From a checkpoint of a small transformer trained on Wikipedia.
Architecture: LayerNorm before each block, no biases in attention or MLP, untied embeddings, attention and MLP in parallel.
MLP neurons of a small language model. Each row is named by its layer, matrix (up: input weights) and neuron, and shows model dimensions 757-884. Each number is 50 + 15 x the weight over its row's rms, rounded and kept within 0 to 99.
A block is one neuron, or neurons of one layer that tend to fire together. After each block is what it responds to, as a language model described it from the Wikipedia text at the highest values.

L5.up253:66 67 55 46 53 54 61 66 69 47 55 82 32 38 44 38 45 77 46 56 64 49 44 42 56 65 35 44 56 72 57 45 48 49 66 47 57 59 64 47 45 52 73 51 50 37 27 69 40 45 39 55 54 42 56 22 36 34 31 69 27 44 32 63 19 46 52 31 51 74 61 56 55 43 51 44 38 45 58 82 34 58 71 57 70 21 48 69 36 67 79 73 38 54 36 70 66 47 30 27 70 38 57 57 47 57 61 36 48 43 47 50 37 46 72 42 92 43 33 71 40 39 60 42 37 60 26 38
L5.up721:59 51 72 41 70 40 54 68 50 52 83 20 41 39 41 38 54 79 70 62 54 44 44 70 72 37 41 51 43 53 53 76 32 09 68 35 32 38 32 35 86 89 48 45 55 47 41 51 51 37 62 70 60 52 39 62 61 51 37 46 66 59 55 32 78 59 54 45 38 36 59 38 57 60 47 54 38 43 77 68 38 58 61 33 54 34 55 55 41 26 51 74 49 55 99 43 80 38 40 55 22 39 58 20 68 52 64 65 19 36 29 87 66 18 54 45 66 56 35 59 38 54 33 53 10 59 64 51
L5.up865:27 33 43 53 42 75 58 57 55 60 50 37 48 47 54 63 48 51 65 56 59 41 46 72 53 33 60 64 47 44 47 41 50 51 61 72 32 67 36 39 61 61 35 41 68 56 47 35 65 33 69 58 59 39 41 49 76 62 49 64 75 67 85 65 27 34 58 30 63 80 51 59 51 24 52 59 73 67 80 44 51 57 31 50 54 62 45 70 37 46 61 59 65 64 50 50 37 58 69 70 36 77 64 49 63 52 37 49 58 61 42 85 45 29 51 50 36 43 48 53 23 43 57 55 90 42 44 63
L5.up995:71 43 58 47 41 81 47 71 75 49 91 50 57 74 59 48 40 52 40 68 49 62 86 44 58 49 63 15 56 55 52 60 37 48 50 62 50 31 44 33 53 61 21 60 57 40 45 52 57 45 55 64 80 43 29 38 40 21 37 84 40 70 42 70 52 34 54 36 24 58 46 75 34 50 43 62 45 24 37 64 25 66 26 52 64 50 59 69 45 48 48 66 69 74 53 38 61 55 55 14 65 63 29 22 75 53 54 51 38 44 45 47 30 40 76 35 63 60 57 56 60 54 57 45 45 68 35 33
Description: Final pieces of adjectives, adverbs and nouns that evaluate or describe, often in reviews, such as admir-ation, exuber-ant, warm-ly, melanch-olic.

L3.up1990:48 53 54 64 60 48 53 86 37 51 55 47 81 64 46 36 73 58 45 63 35 37 53 63 50 70 52 41 54 59 26 26 53 70 48 77 57 44 50 65 37 74 73 89 46 31 45 51 64 35 59 47 56 55 70 71 65 61 32 27 61 64 33 63 47 66 22 41 52 66 65 44 80 35 99 57 29 50 46 35 69 36 39 22 48 70 62 50 57 71 55 33 52 49 51 64 57 50 42 48 53 58 15 64 59 15 34 21 61 31 40 36 76 32 61 60 60 36 34 20 50 76 32 48 60 29 78 40
Description: Last subword token that completes a word split into pieces, mostly proper names in lists and tables, such as Guadelou-pe, Lah-ore, Seym-our.

L3.up1329:58 51 40 40 41 59 65 29 49 77 60 80 22 17 48 57 46 36 38 80 60 48 55 65 41 55 48 73 54 62 70 48 64 40 48 59 64 38 54 44 74 44 40 37 60 61 65 52 57 48 29 58 57 45 63 39 46 43 62 50 55 20 31 56 51 74 73 36 59 32 51 19 15 52 60 71 64 52 53 41 72 66 74 30 55 37 34 44 51 68 58 42 54 75 52 38 56 25 32 38 54 68 43 52 55 52 53 68 31 54 28 45 58 51 62 13 66 32 59 55 12 71 64 52 38 56 60 52
Description: Final suffix pieces that complete an adjective split into several tokens, such as energ-etic, ambit-ious, flex-ible, experiment-al, color-ful.

L5.up77:43 48 69 52 57 40 53 51 52 39 54 70 58 45 43 66 39 66 47 52 51 61 45 39 55 45 31 28 28 53 87 48 27 58 56 91 73 46 74 47 22 27 69 35 28 58 52 40 42 36 41 39 83 54 38 49 50 44 58 42 53 71 36 30 32 51 49 55 69 29 55 71 41 42 42 47 41 38 64 45 60 68 62 61 45 74 58 54 43 47 56 89 37 78 41 23 45 44 71 52 50 50 37 42 73 58 43 54 55 49 40 59 37 44 55 65 81 53 62 65 45 66 17 46 55 47 33 68
L5.up1647:46 70 76 46 42 76 12 49 57 51 55 80 70 86 67 44 33 48 72 55 44 51 57 41 44 61 57 71 35 35 52 18 36 31 65 68 45 46 52 24 30 55 73 57 60 18 58 39 46 62 54 51 87 41 10 35 54 36 30 13 54 26 62 61 50 62 43 41 54 50 57 69 43 59 50 55 54 32 50 27 67 41 49 65 13 38 65 65 40 70 48 42 44 61 41 37 73 47 59 26 72 67 54 40 52 49 34 59 48 29 34 46 53 48 51 53 61 27 46 65 42 32 41 56 38 39 20 53
L5.up1711:41 58 49 65 43 32 31 44 49 52 68 57 51 81 22 68 37 44 48 34 31 44 43 31 66 42 74 48 22 39 78 71 27 45 36 66 68 55 58 52 29 50 76 60 60 13 37 42 60 46 84 75 66 39 60 45 77 36 43 35 64 33 41 62 46 54 63 45 33 39 40 66 31 33 59 48 52 84 65 41 43 60 50 67 58 69 90 65 64 63 24 35 49 54 18 45 74 68 46 53 66 78 39 33 43 60 80 68 64 45 54 64 37 45 43 55 58 15 26 31 56 30 34 53 64 57 32 45
L5.up1921:51 52 61 50 75 55 25 51 53 22 52 49 23 70 54 68 47 57 53 31 39 52 48 68 56 61 56 38 28 72 62 53 37 45 55 69 46 25 57 43 16 30 47 12 35 29 59 35 48 65 64 35 60 51 23 65 80 41 42 46 33 26 38 40 38 38 66 48 25 34 68 73 64 69 75 47 51 74 55 66 40 36 36 50 50 83 44 48 74 73 45 57 37 47 33 41 44 57 23 39 66 58 39 51 48 52 31 54 50 56 67 66 51 50 30 28 52 51 68 40 37 53 44 80 52 51 67 31
Description: Final word-piece completing a split proper name, usually a surname, in biographies and articles, e.g. Villalobos, Clardy, Rigney.

L9.up246:12 37 38 41 00 80 61 61 49 30 60 53 42 29 36 54 63 52 43 36 48 45 55 62 65 32 30 41 28 31 66 41 36 64 53 68 37 39 26 48 47 25 82 44 49 57 57 50 63 65 33 42 53 89 57 68 51 49 54 38 47 40 33 28 32 32 66 69 63 44 20 51 41 21 34 45 72 42 48 55 64 47 82 64 76 71 38 32 46 65 61 46 27 45 55 54 51 52 46 66 44 47 45 47 45 06 52 58 39 47 65 37 74 45 69 52 53 53 67 65 26 56 63 49 37 53 43 54
L9.up250:43 47 77 51 46 75 42 60 17 51 81 66 45 45 86 56 49 68 26 57 49 36 31 57 70 52 68 41 58 41 63 54 53 47 51 52 35 35 60 36 56 51 62 69 36 32 45 58 53 47 52 27 49 46 49 64 26 62 30 64 72 67 44 38 37 40 61 59 42 44 58 74 35 19 32 69 82 68 72 56 70 57 53 26 40 59 67 85 50 78 51 66 57 42 41 61 39 22 17 43 50 79 61 56 43 50 33 88 59 54 29 38 58 68 76 37 65 54 29 42 40 51 45 51 62 71 44 51
L9.up510:71 57 49 44 38 51 62 23 51 53 24 40 67 49 65 57 65 44 61 33 48 64 36 29 70 40 44 52 45 47 49 27 54 82 53 66 72 51 19 21 63 28 42 77 22 70 51 55 37 44 33 27 82 47 27 69 52 37 51 46 45 43 45 49 48 31 56 64 52 57 51 53 52 71 50 35 56 49 45 69 65 65 41 48 69 64 17 79 75 49 52 45 46 55 47 53 51 39 26 52 48 74 48 51 54 40 55 53 55 46 42 73 48 57 38 46 56 67 42 64 46 66 52 55 25 51 67 54
L9.up599:66 45 50 59 59 55 45 20 39 29 38 70 64 47 38 63 57 55 61 41 52 68 46 66 58 34 47 72 43 39 57 55 47 41 48 58 57 51 42 34 54 58 76 41 51 37 53 72 49 46 44 44 67 49 46 37 42 51 47 88 61 20 25 82 33 47 47 37 72 41 44 25 55 77 43 48 63 22 70 29 48 48 57 79 74 49 40 30 50 50 64 28 46 49 40 48 65 43 62 46 52 50 43 60 53 61 24 47 54 61 74 55 58 67 32 55 35 44 59 71 36 40 59 60 45 43 33 81
L9.up603:46 51 63 42 67 37 60 38 57 68 50 50 29 41 62 25 47 22 62 43 30 51 41 53 63 65 65 56 24 31 40 35 53 36 50 60 41 37 36 45 44 55 63 71 57 66 47 63 57 59 61 52 62 47 44 33 22 66 34 73 74 83 40 64 58 58 55 41 39 35 41 44 51 42 48 90 42 39 54 57 46 44 52 61 58 59 45 63 32 37 48 37 57 53 22 59 38 36 26 64 42 66 35 29 69 45 63 40 63 29 51 93 55 36 64 67 49 38 51 33 50 34 80 61 44 64 59 20
L9.up739:67 48 55 37 33 44 69 45 70 41 20 33 41 37 51 40 44 60 62 55 62 70 62 49 56 52 45 74 72 65 60 43 37 68 67 13 66 54 72 37 48 52 43 67 28 65 64 48 29 25 75 27 55 59 77 66 49 58 40 32 84 65 41 73 20 26 48 56 53 33 54 47 34 57 51 48 45 41 57 31 43 48 50 58 52 52 31 39 42 33 55 47 48 84 42 61 62 23 38 67 53 21 44 54 49 38 38 52 41 36 50 70 48 55 52 31 53 43 70 52 50 53 48 62 37 24 51 41
L9.up1027:38 38 65 33 66 54 35 40 53 54 19 44 60 60 53 76 57 81 43 54 38 73 20 28 32 37 52 54 42 57 05 68 37 72 40 47 56 59 33 41 45 69 40 33 46 72 41 30 38 55 24 63 69 35 45 32 51 43 61 45 17 47 48 56 40 37 19 47 66 63 29 79 41 35 39 61 52 13 55 74 56 60 29 37 51 48 39 61 30 57 64 85 77 64 45 26 53 52 58 64 56 18 65 41 50 66 26 52 31 26 87 77 52 44 45 51 24 53 48 23 12 23 67 62 74 19 51 39
L9.up1227:66 64 74 44 45 57 43 43 60 77 40 62 60 45 68 67 37 57 73 58 29 10 59 42 58 32 40 52 38 61 27 31 70 74 59 45 69 56 60 31 40 72 75 38 46 83 37 58 43 61 62 41 47 76 61 59 25 52 38 37 40 39 38 67 48 38 49 39 44 60 48 47 48 41 62 33 37 53 64 43 57 46 59 39 78 79 59 52 54 41 33 35 35 42 55 48 66 35 31 56 35 78 38 50 50 70 56 47 41 36 39 69 37 70 59 55 45 46 63 78 56 49 50 80 55 78 53 49
L9.up1409:49 61 25 45 22 50 39 32 54 65 41 61 46 44 45 31 46 16 52 48 46 40 43 50 35 51 42 38 27 68 30 52 54 44 42 47 30 60 48 42 65 54 28 53 54 82 37 28 63 56 46 70 31 67 29 36 39 63 59 56 63 70 54 24 65 51 70 64 48 42 32 38 48 49 72 79 62 51 37 55 71 58 76 63 41 38 33 77 33 43 36 70 14 43 47 50 20 17 53 64 39 50 55 12 93 39 62 41 51 58 67 53 20 51 82 61 48 21 47 19 41 60 30 54 48 45 72 48
L9.up1480:49 14 44 26 52 62 50 54 42 46 51 65 57 40 44 68 35 35 31 29 42 41 49 34 61 71 43 56 36 67 52 59 82 40 34 61 51 50 62 34 33 53 85 39 34 57 63 48 39 72 48 46 39 79 26 41 43 72 41 49 65 33 50 43 39 37 73 75 44 42 40 44 28 61 32 77 87 33 42 53 73 49 49 48 61 86 45 39 51 49 43 52 19 43 72 41 60 49 52 63 50 39 57 49 45 53 51 54 52 48 70 41 70 27 71 54 30 71 60 47 40 54 53 62 54 56 33 55
L9.up1490:39 42 81 50 60 58 41 65 43 40 48 60 48 36 27 70 64 48 18 59 38 58 44 67 61 58 25 45 25 46 47 41 41 57 60 56 44 31 87 34 34 50 47 43 45 62 56 43 42 53 65 54 48 49 32 48 18 47 72 85 55 55 22 47 13 40 44 75 32 56 52 17 38 42 28 38 52 62 60 31 55 20 29 54 55 59 45 43 52 40 51 74 62 67 29 42 49 33 52 57 38 80 58 38 76 27 52 75 91 46 43 60 42 47 53 32 34 42 53 56 33 82 45 59 58 60 78 65
L9.up1773:46 28 46 17 46 52 40 52 49 45 32 57 66 63 44 70 45 62 31 32 49 44 45 44 55 42 42 50 29 62 58 62 42 36 33 53 55 32 35 49 58 39 47 71 45 61 64 51 60 46 56 25 09 59 50 45 38 68 37 56 57 52 84 61 42 42 54 77 34 61 26 88 36 59 50 68 87 41 34 53 64 49 51 90 52 59 33 57 35 23 38 76 79 60 55 13 59 44 36 69 43 40 41 51 40 63 54 32 46 54 49 28 68 48 60 69 62 47 60 63 46 58 50 27 34 75 28 43
L9.up1888:42 71 51 24 49 51 59 61 63 46 57 72 38 54 63 85 36 60 71 48 61 42 40 56 48 59 29 51 43 35 62 53 43 73 63 53 55 52 71 43 62 54 52 64 33 37 39 28 49 25 61 03 60 26 75 55 48 36 60 61 32 48 30 35 40 52 54 08 96 55 38 64 49 42 63 37 46 67 82 40 47 37 40 50 59 30 50 57 38 47 51 51 56 56 63 18 53 26 55 70 59 72 27 85 58 32 65 36 36 60 72 37 25 65 50 47 36 54 36 64 58 36 65 49 29 24 31 58
L9.up1931:36 46 53 65 24 79 65 32 66 38 78 59 77 38 82 44 58 27 80 58 36 49 40 49 49 76 64 53 52 42 39 35 52 69 48 29 60 37 31 36 45 26 68 40 43 82 74 26 61 39 62 34 37 31 76 41 47 71 43 66 17 52 46 46 64 42 35 31 68 61 12 39 51 25 55 59 63 32 77 37 29 27 41 53 53 70 40 87 55 35 44 61 49 57 51 31 51 53 36 54 57 45 26 43 75 68 57 56 34 28 16 30 33 61 58 51 73 46 49 60 68 49 38 69 28 65 43 42
L9.up2258:54 35 61 61 19 22 53 34 62 33 33 57 41 49 41 48 45 62 50 29 31 46 27 61 41 57 43 82 39 48 82 39 65 42 49 38 75 55 62 60 56 42 47 56 51 45 64 24 45 61 28 67 54 54 59 49 35 40 69 40 39 63 33 27 30 45 81 24 46 78 60 44 52 48 58 43 60 42 64 65 48 60 25 50 66 37 38 36 36 45 46 72 34 46 52 47 50 26 40 55 69 56 52 42 76 56 50 35 78 57 53 65 27 02 38 53 50 59 41 42 61 58 74 34 51 34 40 51
L9.up2505:33 41 41 43 69 80 46 41 50 58 31 56 56 39 41 68 42 30 64 22 36 74 56 54 68 20 32 46 48 36 54 38 47 60 40 40 52 50 49 35 45 42 48 22 57 56 44 33 57 59 39 36 34 42 35 31 44 61 52 39 17 55 43 50 51 40 32 40 69 79 42 52 40 44 44 71 44 47 49 38 57 39 59 41 58 54 50 08 77 59 45 58 61 37 37 45 35 57 20 64 65 35 68 85 79 42 35 41 62 65 48 59 65 41 62 68 35 46 49 46 39 50 52 31 31 44 33 28
Description: Middle or final word-pieces of a proper name or title already mentioned earlier in the passage, such as Kas-hip-ur, Abu Ham-our, Pres-ley.

L9.up63:28 40 19 57 59 43 42 60 81 42 53 62 61 56 50 63 65 75 59 56 49 60 49 47 48 33 37 85 63 46 63 63 24 43 34 52 47 56 64 28 51 29 51 53 56 33 28 47 36 47 37 50 36 52 48 28 31 26 36 66 35 33 61 54 61 23 25 43 67 47 54 55 24 60 71 51 42 40 44 63 75 53 34 32 54 61 44 49 49 43 63 46 77 42 68 49 53 72 18 40 44 49 56 48 39 26 28 39 55 64 28 10 39 50 76 35 36 56 42 57 43 53 51 45 37 29 47 39
L9.up65:55 42 43 24 51 67 40 84 30 32 85 56 59 46 43 45 61 60 44 21 49 68 65 57 30 49 57 92 37 47 61 45 47 28 50 49 42 52 74 72 50 14 25 54 69 36 67 37 58 45 61 57 23 61 65 55 83 46 52 57 43 46 56 44 64 25 31 61 35 42 68 18 37 59 49 43 44 55 57 52 52 58 15 61 57 55 42 49 76 72 57 49 57 46 66 34 44 61 31 58 44 26 45 36 50 50 53 45 23 48 43 38 68 44 50 48 18 28 40 47 28 43 32 51 42 54 32 65
L9.up98:54 36 67 17 53 43 26 59 29 47 54 70 49 45 46 34 68 37 49 32 55 67 57 59 54 40 68 46 59 74 52 32 62 26 40 68 48 70 76 43 71 45 48 19 55 33 27 59 58 56 59 59 54 41 51 92 73 52 22 61 61 65 61 22 66 41 50 60 41 45 28 50 29 51 46 57 51 56 65 44 65 72 48 40 73 57 68 64 76 59 35 50 58 55 41 65 46 54 75 28 50 43 64 66 39 84 65 64 72 45 20 61 56 34 56 32 69 54 55 62 50 58 45 41 54 53 46 47
L9.up240:52 49 42 50 59 55 53 75 67 31 43 61 43 67 31 58 58 62 68 48 60 63 56 34 49 61 44 63 22 51 58 58 55 43 45 76 65 52 59 38 43 70 40 39 45 31 42 66 51 33 69 58 54 82 49 30 38 64 48 76 58 60 56 72 35 37 28 48 47 10 43 65 62 52 44 62 56 46 53 43 32 75 67 56 39 37 34 65 81 57 60 30 38 74 83 44 52 36 47 59 40 43 63 55 57 71 98 56 30 72 19 73 34 39 66 41 35 39 63 66 58 63 40 47 59 49 28 21
L9.up307:66 25 57 42 57 23 36 65 51 44 57 50 61 82 48 66 22 54 62 48 31 71 56 29 62 62 61 38 62 39 59 28 47 28 53 56 60 61 66 64 45 49 43 70 43 53 64 72 54 42 59 49 50 70 46 36 60 58 77 77 34 82 58 33 43 28 25 59 26 71 66 49 82 46 69 32 79 55 32 51 46 75 15 60 42 56 61 33 55 68 26 56 62 72 47 53 51 69 63 58 47 58 47 62 43 76 65 40 27 71 74 59 24 86 50 47 54 81 60 41 34 61 67 45 21 42 55 75
L9.up447:47 41 49 46 46 58 37 63 41 64 34 48 50 57 46 43 29 55 57 49 60 58 45 50 71 54 76 75 43 60 49 35 68 44 55 48 37 59 48 56 60 60 47 20 54 19 69 56 54 48 31 72 27 57 77 38 68 56 58 40 64 71 52 44 69 34 42 59 58 62 77 66 68 35 56 79 27 62 88 39 43 34 59 40 88 43 48 63 63 48 38 54 48 60 75 45 30 55 85 45 59 30 76 55 27 58 72 50 51 37 27 39 63 32 24 58 67 40 54 51 70 46 46 29 29 57 29 39
L9.up504:65 65 39 72 36 56 39 65 49 62 31 74 25 60 60 35 66 55 47 45 41 76 64 41 66 62 51 74 31 76 87 61 42 13 41 66 37 47 41 07 49 54 50 66 67 48 57 50 46 44 35 57 30 45 44 37 47 58 72 55 39 68 39 65 46 64 51 60 24 58 36 70 43 39 37 55 63 49 66 57 55 51 41 45 56 38 63 28 60 76 62 72 56 74 39 61 54 61 48 35 27 62 32 28 38 44 37 47 62 44 23 42 56 32 59 52 46 32 56 38 58 61 31 63 27 53 48 06
L9.up924:32 82 50 51 52 36 55 53 39 41 34 39 60 28 72 53 71 57 42 60 61 19 61 46 32 65 58 36 54 40 50 70 48 50 52 76 17 52 30 59 40 50 55 67 56 65 33 84 65 60 34 42 46 39 26 22 28 51 60 53 63 26 83 54 39 31 86 29 24 63 43 54 86 30 71 64 54 45 62 42 68 50 61 54 50 55 58 43 67 39 39 63 71 45 63 54 82 47 46 53 72 44 49 38 53 55 37 39 64 45 62 43 38 54 08 64 60 55 72 44 41 48 65 50 34 44 46 28
L9.up964:70 47 25 30 87 23 42 35 45 75 49 89 47 38 52 75 73 50 45 70 57 50 52 73 68 59 61 29 52 53 56 59 50 99 78 61 45 28 53 53 44 32 20 50 59 56 57 62 53 30 28 47 25 55 45 70 18 60 83 51 25 48 72 33 58 54 66 46 55 50 54 52 44 54 65 54 64 53 61 49 38 68 27 03 52 54 39 40 53 56 55 56 58 59 82 72 52 56 34 47 53 55 39 51 41 74 75 46 17 72 40 32 56 32 42 30 79 26 30 34 41 58 59 56 38 75 51 37
L9.up1220:74 52 48 43 41 32 69 43 73 41 66 63 35 82 41 47 37 46 48 61 56 88 71 36 57 40 67 51 51 57 36 46 73 66 58 58 58 44 62 51 76 73 47 70 61 74 40 63 58 57 48 58 40 47 25 56 54 39 66 75 41 69 36 23 43 59 49 54 25 33 49 43 50 48 40 28 76 55 65 49 77 51 29 47 43 46 69 37 50 29 45 56 53 42 57 76 45 18 69 49 38 45 53 40 35 49 28 51 52 65 39 58 45 65 51 49 60 40 45 78 49 47 55 77 41 70 46 27
L9.up1362:61 56 41 73 37 36 45 60 17 54 33 67 40 33 75 63 51 53 51 47 58 83 17 32 57 62 63 58 57 64 66 72 36 41 58 56 42 67 45 57 49 56 36 55 66 30 31 54 76 51 59 53 34 84 49 33 52 57 64 44 48 39 69 67 55 28 49 22 61 65 61 64 64 49 64 59 38 47 56 63 58 41 31 29 27 61 82 42 61 55 26 15 59 72 44 56 63 53 71 62 59 54 68 42 44 62 50 57 52 70 51 31 63 64 62 48 51 62 49 50 58 60 64 58 69 70 74 58
L9.up1411:30 40 55 46 50 47 33 72 72 52 61 52 49 56 11 48 52 38 52 72 41 50 57 46 51 34 47 41 46 57 67 78 60 33 46 62 63 35 36 40 54 62 60 44 62 37 67 59 44 59 64 31 48 83 38 44 41 53 48 36 67 82 44 57 67 53 65 23 60 60 40 44 51 55 51 55 79 47 51 42 85 58 41 33 52 54 57 50 63 51 51 38 48 56 43 36 64 57 30 71 28 59 68 43 69 54 71 84 52 59 56 59 71 61 56 60 58 71 40 43 51 53 32 52 29 39 60 54
L9.up1524:60 67 62 29 45 49 58 25 62 19 42 72 34 68 21 18 40 32 39 71 56 51 31 39 61 47 50 49 41 73 37 57 52 25 31 40 58 44 53 49 65 16 59 49 57 49 48 53 45 39 49 47 37 57 60 74 48 42 38 90 38 49 57 56 70 52 35 65 52 45 54 29 53 39 72 66 60 35 36 56 72 33 19 65 71 55 49 58 53 47 59 94 65 51 72 57 37 23 43 22 60 40 42 49 61 57 47 40 37 61 44 44 54 44 56 52 57 57 64 34 01 50 53 59 22 75 57 53
L9.up1577:48 67 58 35 48 36 55 59 49 38 77 54 78 60 25 42 67 66 55 28 80 57 60 69 51 29 41 42 60 47 49 41 38 69 74 65 39 33 66 50 37 35 27 55 43 40 73 55 28 45 52 58 43 84 28 66 31 46 54 27 41 54 55 43 36 58 49 69 46 48 59 44 20 27 18 68 65 41 50 74 44 72 49 42 65 45 72 50 55 42 51 41 62 35 40 44 71 73 28 45 51 40 32 43 42 52 48 33 26 63 21 74 25 51 25 60 32 15 73 52 66 30 54 33 41 56 42 48
L9.up2001:50 53 23 44 66 55 32 46 52 32 52 44 62 23 27 34 42 71 30 81 48 34 26 40 54 54 49 55 69 45 36 77 44 39 50 51 61 70 45 52 51 52 63 40 44 59 43 43 50 49 38 49 55 51 46 22 45 48 42 44 49 39 64 51 74 57 64 23 44 50 41 46 50 55 16 50 63 40 46 53 60 41 34 78 50 48 42 31 56 50 71 57 39 79 56 57 17 43 67 50 54 51 50 30 71 66 65 40 26 49 65 48 53 52 44 47 69 41 69 54 19 36 56 52 78 35 55 44
L9.up2107:54 54 70 50 75 62 65 66 49 49 61 42 43 51 54 51 31 49 45 46 48 55 57 08 57 39 42 60 47 62 39 49 62 21 51 67 33 39 59 52 43 23 47 65 46 65 86 66 48 49 38 46 49 51 24 44 55 50 49 54 37 69 40 29 63 40 40 43 34 63 49 50 54 75 53 53 45 22 52 48 70 45 42 42 56 50 27 50 71 64 51 42 61 54 52 49 46 34 49 54 50 66 49 23 34 49 70 49 52 46 50 39 68 49 64 43 52 42 68 38 44 52 34 63 46 64 78 52
Description: Adjective suffixes and connectives inside descriptions of a work's style or features, as in intricate guitar melodies, transgressive visuals, blend of math rock.